Weights of a small transformer language model.
Size: 11 layers, 11.7M parameters.
Architecture: RMSNorm before each block, rotary positions, no biases in attention or MLP.
Training: a variant of Muon for these matrices, 513M tokens.
MLP neurons of a small language model. Each row is named by its layer, matrix (gate and up: input weights) and neuron, and shows model dimensions 0-127. Each number is 50 + 15 x the weight over its row's rms, rounded and kept within 0 to 99. A neuron's up and down rows have the sign that makes its largest values positive.
Before each neuron's rows, "fires on" lists the tokens most often at its 100 highest values on Wikipedia text that the model never trained on.

fires on: ")", "=", ") is a", "ro", "\n\n", ") is an"
L3.gate223:68 29 35 55 80 50 45 41 54 24 46 29 52 71 55 55 60 75 39 31 52 67 48 45 69 88 52 63 49 61 06 63 49 32 75 48 33 50 76 47 43 17 42 32 48 43 43 51 51 44 42 54 78 47 64 62 55 43 50 50 39 55 31 21 59 55 60 54 56 56 34 36 60 94 50 59 48 39 70 49 49 44 23 37 51 33 46 36 58 59 61 56 58 00 65 32 57 33 72 47 65 36 58 53 64 37 51 32 30 40 56 38 23 34 33 65 83 45 83 50 52 69 56 34 56 56 46 61
L3.up223:42 55 28 61 60 46 59 56 36 36 32 37 46 51 46 63 43 69 22 31 40 70 38 21 55 43 61 61 47 58 43 39 44 52 94 39 17 45 69 58 29 55 33 54 42 35 43 51 65 65 50 71 50 65 51 50 51 23 89 25 49 20 10 52 63 62 54 67 38 61 52 29 58 81 58 65 41 72 38 46 28 57 22 44 39 56 25 17 35 52 34 48 52 21 70 42 60 25 57 41 55 59 46 60 55 35 33 55 64 41 53 25 15 53 54 66 48 44 72 47 49 63 68 35 51 60 82 52

fires on: "\n", "\n\n", " |"
L7.gate146:66 39 38 42 52 56 49 45 41 54 69 61 70 61 68 75 38 39 44 61 42 60 70 33 73 88 37 33 41 40 38 50 77 45 73 37 36 60 50 75 27 66 60 17 73 12 51 40 28 60 38 56 54 43 53 47 41 54 30 57 99 51 54 70 56 45 65 50 39 32 59 44 64 82 45 66 61 40 71 55 59 45 42 48 58 39 60 29 67 43 30 67 43 46 57 02 42 40 68 81 65 54 46 68 63 51 68 43 34 66 32 48 56 45 40 56 50 41 45 33 49 53 55 35 46 54 61 53
L7.up146:52 57 36 19 56 28 60 42 37 43 63 60 50 47 56 26 56 60 63 61 63 65 59 49 70 58 11 48 40 54 50 54 30 76 67 57 47 72 46 58 48 61 68 59 41 50 05 51 47 51 19 74 47 51 73 72 36 56 38 74 56 36 37 36 75 56 37 63 42 15 58 54 60 40 46 47 31 55 72 31 56 29 37 12 78 68 28 62 46 61 55 67 60 43 58 40 54 74 75 58 37 47 58 54 70 45 53 50 66 60 59 29 43 50 35 60 43 31 29 57 57 42 65 61 58 57 53 35

fires on: "s", " m", "as", "d", "al", "m"
L4.gate491:61 63 66 45 33 69 31 73 56 44 45 69 50 54 60 67 63 43 65 50 62 39 71 20 47 48 59 65 30 33 42 53 46 48 63 44 38 49 56 55 47 31 63 31 66 51 67 47 58 34 31 46 72 75 72 58 45 56 46 43 56 87 38 47 53 27 68 43 50 59 48 48 51 23 80 38 41 40 39 51 43 51 74 44 54 53 99 25 48 50 49 48 47 51 46 60 62 57 73 53 45 61 65 43 76 43 53 63 47 67 58 40 40 87 44 41 60 63 47 22 56 50 50 66 26 80 32 75
L4.up491:47 51 35 34 27 49 43 47 60 39 32 53 44 55 55 22 57 62 43 45 75 46 55 46 81 37 38 42 42 69 41 18 29 80 58 41 49 75 85 51 53 46 46 34 47 57 51 33 38 26 60 58 63 75 26 50 51 59 60 48 36 99 40 65 54 62 67 60 91 40 62 71 41 61 47 00 49 67 26 60 58 55 68 57 47 60 72 40 33 44 74 29 40 73 36 64 66 62 54 70 54 48 42 58 27 36 45 56 45 58 61 44 42 37 44 48 76 38 51 51 46 48 49 64 29 38 55 62

fires on: " m", "m", "-m", " qu"
L7.gate118:51 58 49 42 38 60 40 60 69 42 45 40 36 55 51 32 44 66 32 65 62 65 74 57 73 30 47 28 34 47 62 58 50 79 88 54 51 61 57 60 59 55 59 33 66 60 71 48 46 63 52 46 69 57 64 17 37 47 63 65 50 81 21 53 50 57 65 70 63 36 41 32 57 60 46 60 40 30 56 45 57 61 41 36 45 51 46 43 61 31 52 49 52 35 58 67 45 61 76 45 61 50 99 31 55 32 56 66 57 64 54 33 72 49 42 61 53 40 70 44 51 70 51 28 68 70 40 29
L7.up118:59 46 73 40 29 58 23 42 69 37 57 42 72 52 45 43 49 44 52 40 41 85 40 74 57 46 41 00 54 34 53 40 68 47 78 26 42 60 64 49 46 34 60 58 53 53 81 46 34 69 45 53 44 55 47 39 31 44 78 50 59 60 31 41 46 51 65 48 41 32 69 50 39 54 31 38 64 21 37 58 41 57 50 58 61 47 45 49 53 42 43 58 66 45 37 37 27 36 53 53 66 68 72 73 45 22 71 61 65 54 48 36 20 45 57 63 59 34 44 63 47 30 47 25 38 37 59 45

fires on: " (", " (S", " (M", " (C", " (I", " (A"
L7.gate369:28 54 52 46 28 27 45 41 32 44 69 58 27 34 48 71 69 14 61 80 83 56 48 30 63 57 54 32 45 48 57 40 69 55 37 71 24 54 85 39 80 34 64 64 49 27 57 45 56 52 62 61 47 59 52 65 55 46 78 37 65 70 61 41 52 71 56 46 35 39 61 37 56 31 46 40 25 45 43 48 28 13 48 74 55 65 88 47 39 49 48 66 49 60 45 66 39 45 47 53 41 56 64 64 50 37 64 44 54 81 51 78 76 25 47 35 30 38 49 68 58 61 59 52 66 36 57 56
L7.up369:51 65 32 35 52 52 52 36 51 68 68 38 46 61 50 73 36 35 30 63 62 45 42 35 46 66 65 43 36 49 51 52 57 47 46 43 28 47 27 55 22 75 66 68 47 17 30 47 61 51 52 46 32 43 59 37 51 55 35 42 54 39 49 61 29 24 41 25 50 64 49 34 15 29 64 03 62 44 28 32 51 52 64 36 54 46 58 34 64 57 33 43 46 82 57 39 42 38 47 51 26 36 60 54 73 18 22 19 48 55 56 41 44 66 60 21 57 51 35 66 55 41 60 59 85 32 25 41

fires on: "-", " re-", " non-", "i-", "on-", " mid-"
L3.gate82:50 54 55 32 39 59 60 49 70 47 52 27 30 66 58 42 26 30 51 51 28 34 55 79 65 85 71 63 64 39 50 57 52 32 57 49 12 46 54 50 72 38 51 37 40 51 62 10 49 48 20 51 67 56 51 35 38 53 66 30 96 61 47 41 68 52 37 41 63 55 42 50 44 66 66 28 58 41 49 27 36 38 58 15 45 39 65 53 66 53 58 26 51 56 33 49 55 63 40 72 21 77 55 48 17 42 71 53 30 53 54 52 44 53 40 51 47 53 63 45 34 55 58 52 57 62 60 39
L3.up82:43 53 44 37 28 51 64 57 56 42 46 47 28 68 67 44 44 44 68 45 61 70 33 59 72 72 47 36 40 43 43 39 43 37 41 41 34 44 69 45 52 22 49 60 45 47 49 30 60 38 44 66 68 59 67 40 44 54 56 75 77 41 22 39 45 70 61 55 44 55 72 36 37 53 99 59 32 54 68 46 14 53 62 45 71 61 56 44 54 49 31 16 36 22 49 41 57 42 23 63 47 55 41 31 49 56 64 35 56 45 43 74 78 73 66 36 53 40 47 47 49 50 23 33 57 76 47 47

fires on: " Mon", " mon", " fin", "ax", "mon", "ans"
L3.gate540:57 45 50 49 56 63 46 60 30 28 43 42 34 66 64 49 68 59 48 73 28 44 52 58 57 53 45 39 34 48 47 66 33 65 35 48 62 39 40 56 80 22 53 52 82 54 86 48 39 34 82 55 69 32 57 58 58 39 52 39 40 52 40 54 69 46 41 60 45 57 53 54 49 32 65 68 26 67 40 41 46 38 34 54 44 31 61 59 70 37 50 41 44 32 37 48 74 44 49 49 63 75 56 77 88 52 83 48 25 42 50 57 60 40 73 31 68 27 58 29 59 67 26 66 71 77 49 70
L3.up540:26 88 43 33 35 46 58 59 28 81 68 41 52 32 53 59 55 73 66 57 37 33 77 49 69 56 61 65 44 51 54 35 47 64 26 21 25 58 31 55 70 24 42 60 67 41 44 38 46 56 57 29 63 08 56 33 73 52 58 33 35 73 36 53 38 30 58 25 65 40 40 57 43 25 66 50 27 81 49 41 40 53 52 67 84 35 46 41 51 63 45 59 48 49 60 57 68 13 43 39 46 50 65 41 47 44 49 60 59 35 48 12 50 31 35 38 48 18 50 48 71 48 37 68 42 44 42 40

fires on: "yl", "m", "ch", "n", " m", " Bl"
L7.gate398:49 36 44 40 47 57 64 64 17 12 85 61 59 26 59 55 56 39 75 46 80 44 40 56 34 55 64 52 50 45 44 15 69 56 48 33 40 78 31 44 54 42 24 52 47 42 40 65 33 54 55 48 47 72 26 58 46 55 68 64 46 78 46 55 58 76 81 59 61 44 53 46 38 77 61 60 43 33 44 47 32 56 53 28 39 57 48 66 44 45 37 23 14 28 57 57 60 80 31 49 41 36 65 58 73 23 52 47 67 56 80 41 63 53 43 52 32 56 69 39 57 54 64 53 75 54 54 50
L7.up398:39 37 55 48 38 37 79 50 53 53 54 43 53 46 49 64 47 67 53 53 63 35 46 70 63 61 43 30 49 64 58 58 52 54 74 39 30 82 51 34 57 54 48 36 51 51 46 64 35 50 74 38 51 59 32 30 56 49 74 49 42 49 38 32 49 75 99 51 51 31 26 32 64 64 59 60 30 50 41 53 51 44 57 52 32 37 45 61 53 31 33 65 47 48 33 42 32 60 35 62 26 48 27 91 60 28 62 55 67 62 54 72 65 58 39 49 55 35 44 45 41 51 58 48 20 70 31 69

fires on: "\n", "\n\n"
L5.gate129:40 45 43 64 54 57 46 44 39 14 34 55 48 04 67 52 46 66 56 76 30 53 52 67 48 24 48 21 59 73 26 68 39 79 37 51 63 42 61 80 35 48 67 64 61 49 44 38 60 58 79 54 44 69 72 76 15 56 63 68 48 23 39 74 30 55 06 62 64 44 36 18 91 75 54 66 66 53 43 46 60 41 62 55 44 68 40 47 50 20 21 38 76 59 43 45 41 58 72 39 51 56 46 63 42 27 40 56 78 67 63 65 50 71 79 46 60 39 54 65 50 39 25 30 45 56 41 60
L5.up129:85 42 43 69 52 32 45 04 63 29 47 37 40 32 26 30 42 58 37 37 51 57 80 67 45 36 36 49 12 42 57 62 62 23 49 81 69 77 77 40 59 68 57 52 55 53 30 70 65 71 49 41 77 55 52 66 61 62 33 36 59 38 49 34 58 57 41 52 45 36 48 41 84 58 54 51 51 51 44 44 67 30 55 58 46 66 62 54 85 56 75 60 52 44 39 55 30 63 45 76 44 62 49 55 36 34 17 67 55 66 22 47 67 38 62 48 87 32 49 50 45 29 40 36 35 46 37 25

fires on: "\n", "u", "if", "in", "isted"
L5.gate328:30 55 62 55 47 47 37 18 29 54 55 48 32 72 33 42 35 34 59 69 64 63 43 57 42 83 55 18 50 12 70 57 38 46 40 65 33 52 46 69 50 78 54 45 42 60 60 44 23 63 67 41 39 22 51 53 77 55 80 47 65 58 51 38 51 63 60 59 42 44 59 37 39 66 37 51 28 33 60 50 28 36 58 55 64 86 25 71 38 67 67 52 70 28 51 49 27 40 64 26 37 47 48 44 38 63 58 67 62 67 58 72 50 55 90 50 57 39 38 41 27 74 47 61 51 61 36 59
L5.up328:34 25 58 55 44 85 19 61 54 53 54 34 44 41 50 51 60 30 55 57 44 37 46 71 42 35 33 33 62 60 44 83 35 69 38 37 56 25 46 41 42 58 59 58 41 62 64 69 41 67 08 53 34 56 43 36 64 83 63 51 54 54 36 35 58 36 33 50 41 19 46 48 44 42 70 61 72 63 48 35 52 41 57 82 52 64 28 39 48 56 74 18 76 29 55 37 63 39 64 65 47 60 23 34 31 54 39 52 47 51 54 75 42 52 58 39 53 53 69 33 31 74 46 66 39 25 35 32

fires on: "son", "le", " father", " son", "one"
L3.gate526:66 51 38 62 46 55 34 47 50 31 41 34 40 51 71 48 38 76 77 76 53 58 23 66 59 24 56 44 38 71 47 52 58 45 88 62 75 62 52 59 56 35 48 40 71 45 57 71 40 18 54 52 40 78 78 52 44 29 44 46 47 56 46 27 47 47 47 49 19 49 44 55 42 68 73 78 41 64 80 53 45 48 53 59 35 32 42 38 56 53 81 73 37 58 58 66 47 38 54 44 48 44 67 41 39 50 61 50 90 34 53 30 46 59 41 41 54 64 65 58 72 53 63 32 31 83 52 28
L3.up526:32 58 48 60 51 46 52 65 60 56 47 65 34 62 38 33 26 59 43 71 52 73 59 54 56 70 61 39 39 65 38 37 28 62 58 41 64 42 68 58 39 71 60 17 63 58 30 66 46 79 52 62 68 47 39 63 47 40 52 63 70 56 51 25 37 69 55 80 26 50 46 64 58 67 61 55 40 66 31 56 35 59 27 31 30 52 72 31 91 63 48 37 66 57 52 43 64 30 54 32 54 84 56 54 58 57 71 49 61 48 39 56 30 59 21 69 66 54 69 49 58 50 55 42 49 45 74 45

fires on: "\n\n", "al", "d", " c."
L5.gate140:47 45 33 56 53 19 31 30 44 59 44 58 40 37 43 60 68 48 55 30 38 56 37 46 48 32 59 71 33 40 19 49 39 60 45 43 40 80 53 63 51 56 69 61 50 44 43 23 48 49 47 57 54 57 52 68 51 46 63 71 44 50 64 81 81 48 68 38 59 47 70 30 54 66 55 49 28 48 57 41 46 51 67 40 45 42 53 29 31 15 58 28 66 42 48 30 74 38 34 75 47 16 42 76 43 58 38 42 61 73 64 48 31 70 62 29 54 42 35 46 65 50 57 71 62 58 90 77
L5.up140:55 64 71 39 28 52 34 53 42 57 68 69 47 73 53 44 21 38 43 64 69 30 62 42 54 64 45 74 47 37 50 84 55 34 35 65 48 71 50 32 58 28 49 76 56 49 43 58 52 44 45 53 55 55 47 53 63 64 55 59 49 47 33 18 67 15 33 45 46 63 41 57 76 53 74 27 62 88 78 69 57 13 58 61 37 36 39 38 63 57 53 29 40 50 23 35 27 82 36 62 33 50 31 44 33 68 31 53 60 33 28 56 60 71 38 37 49 61 63 60 33 60 57 34 46 38 67 51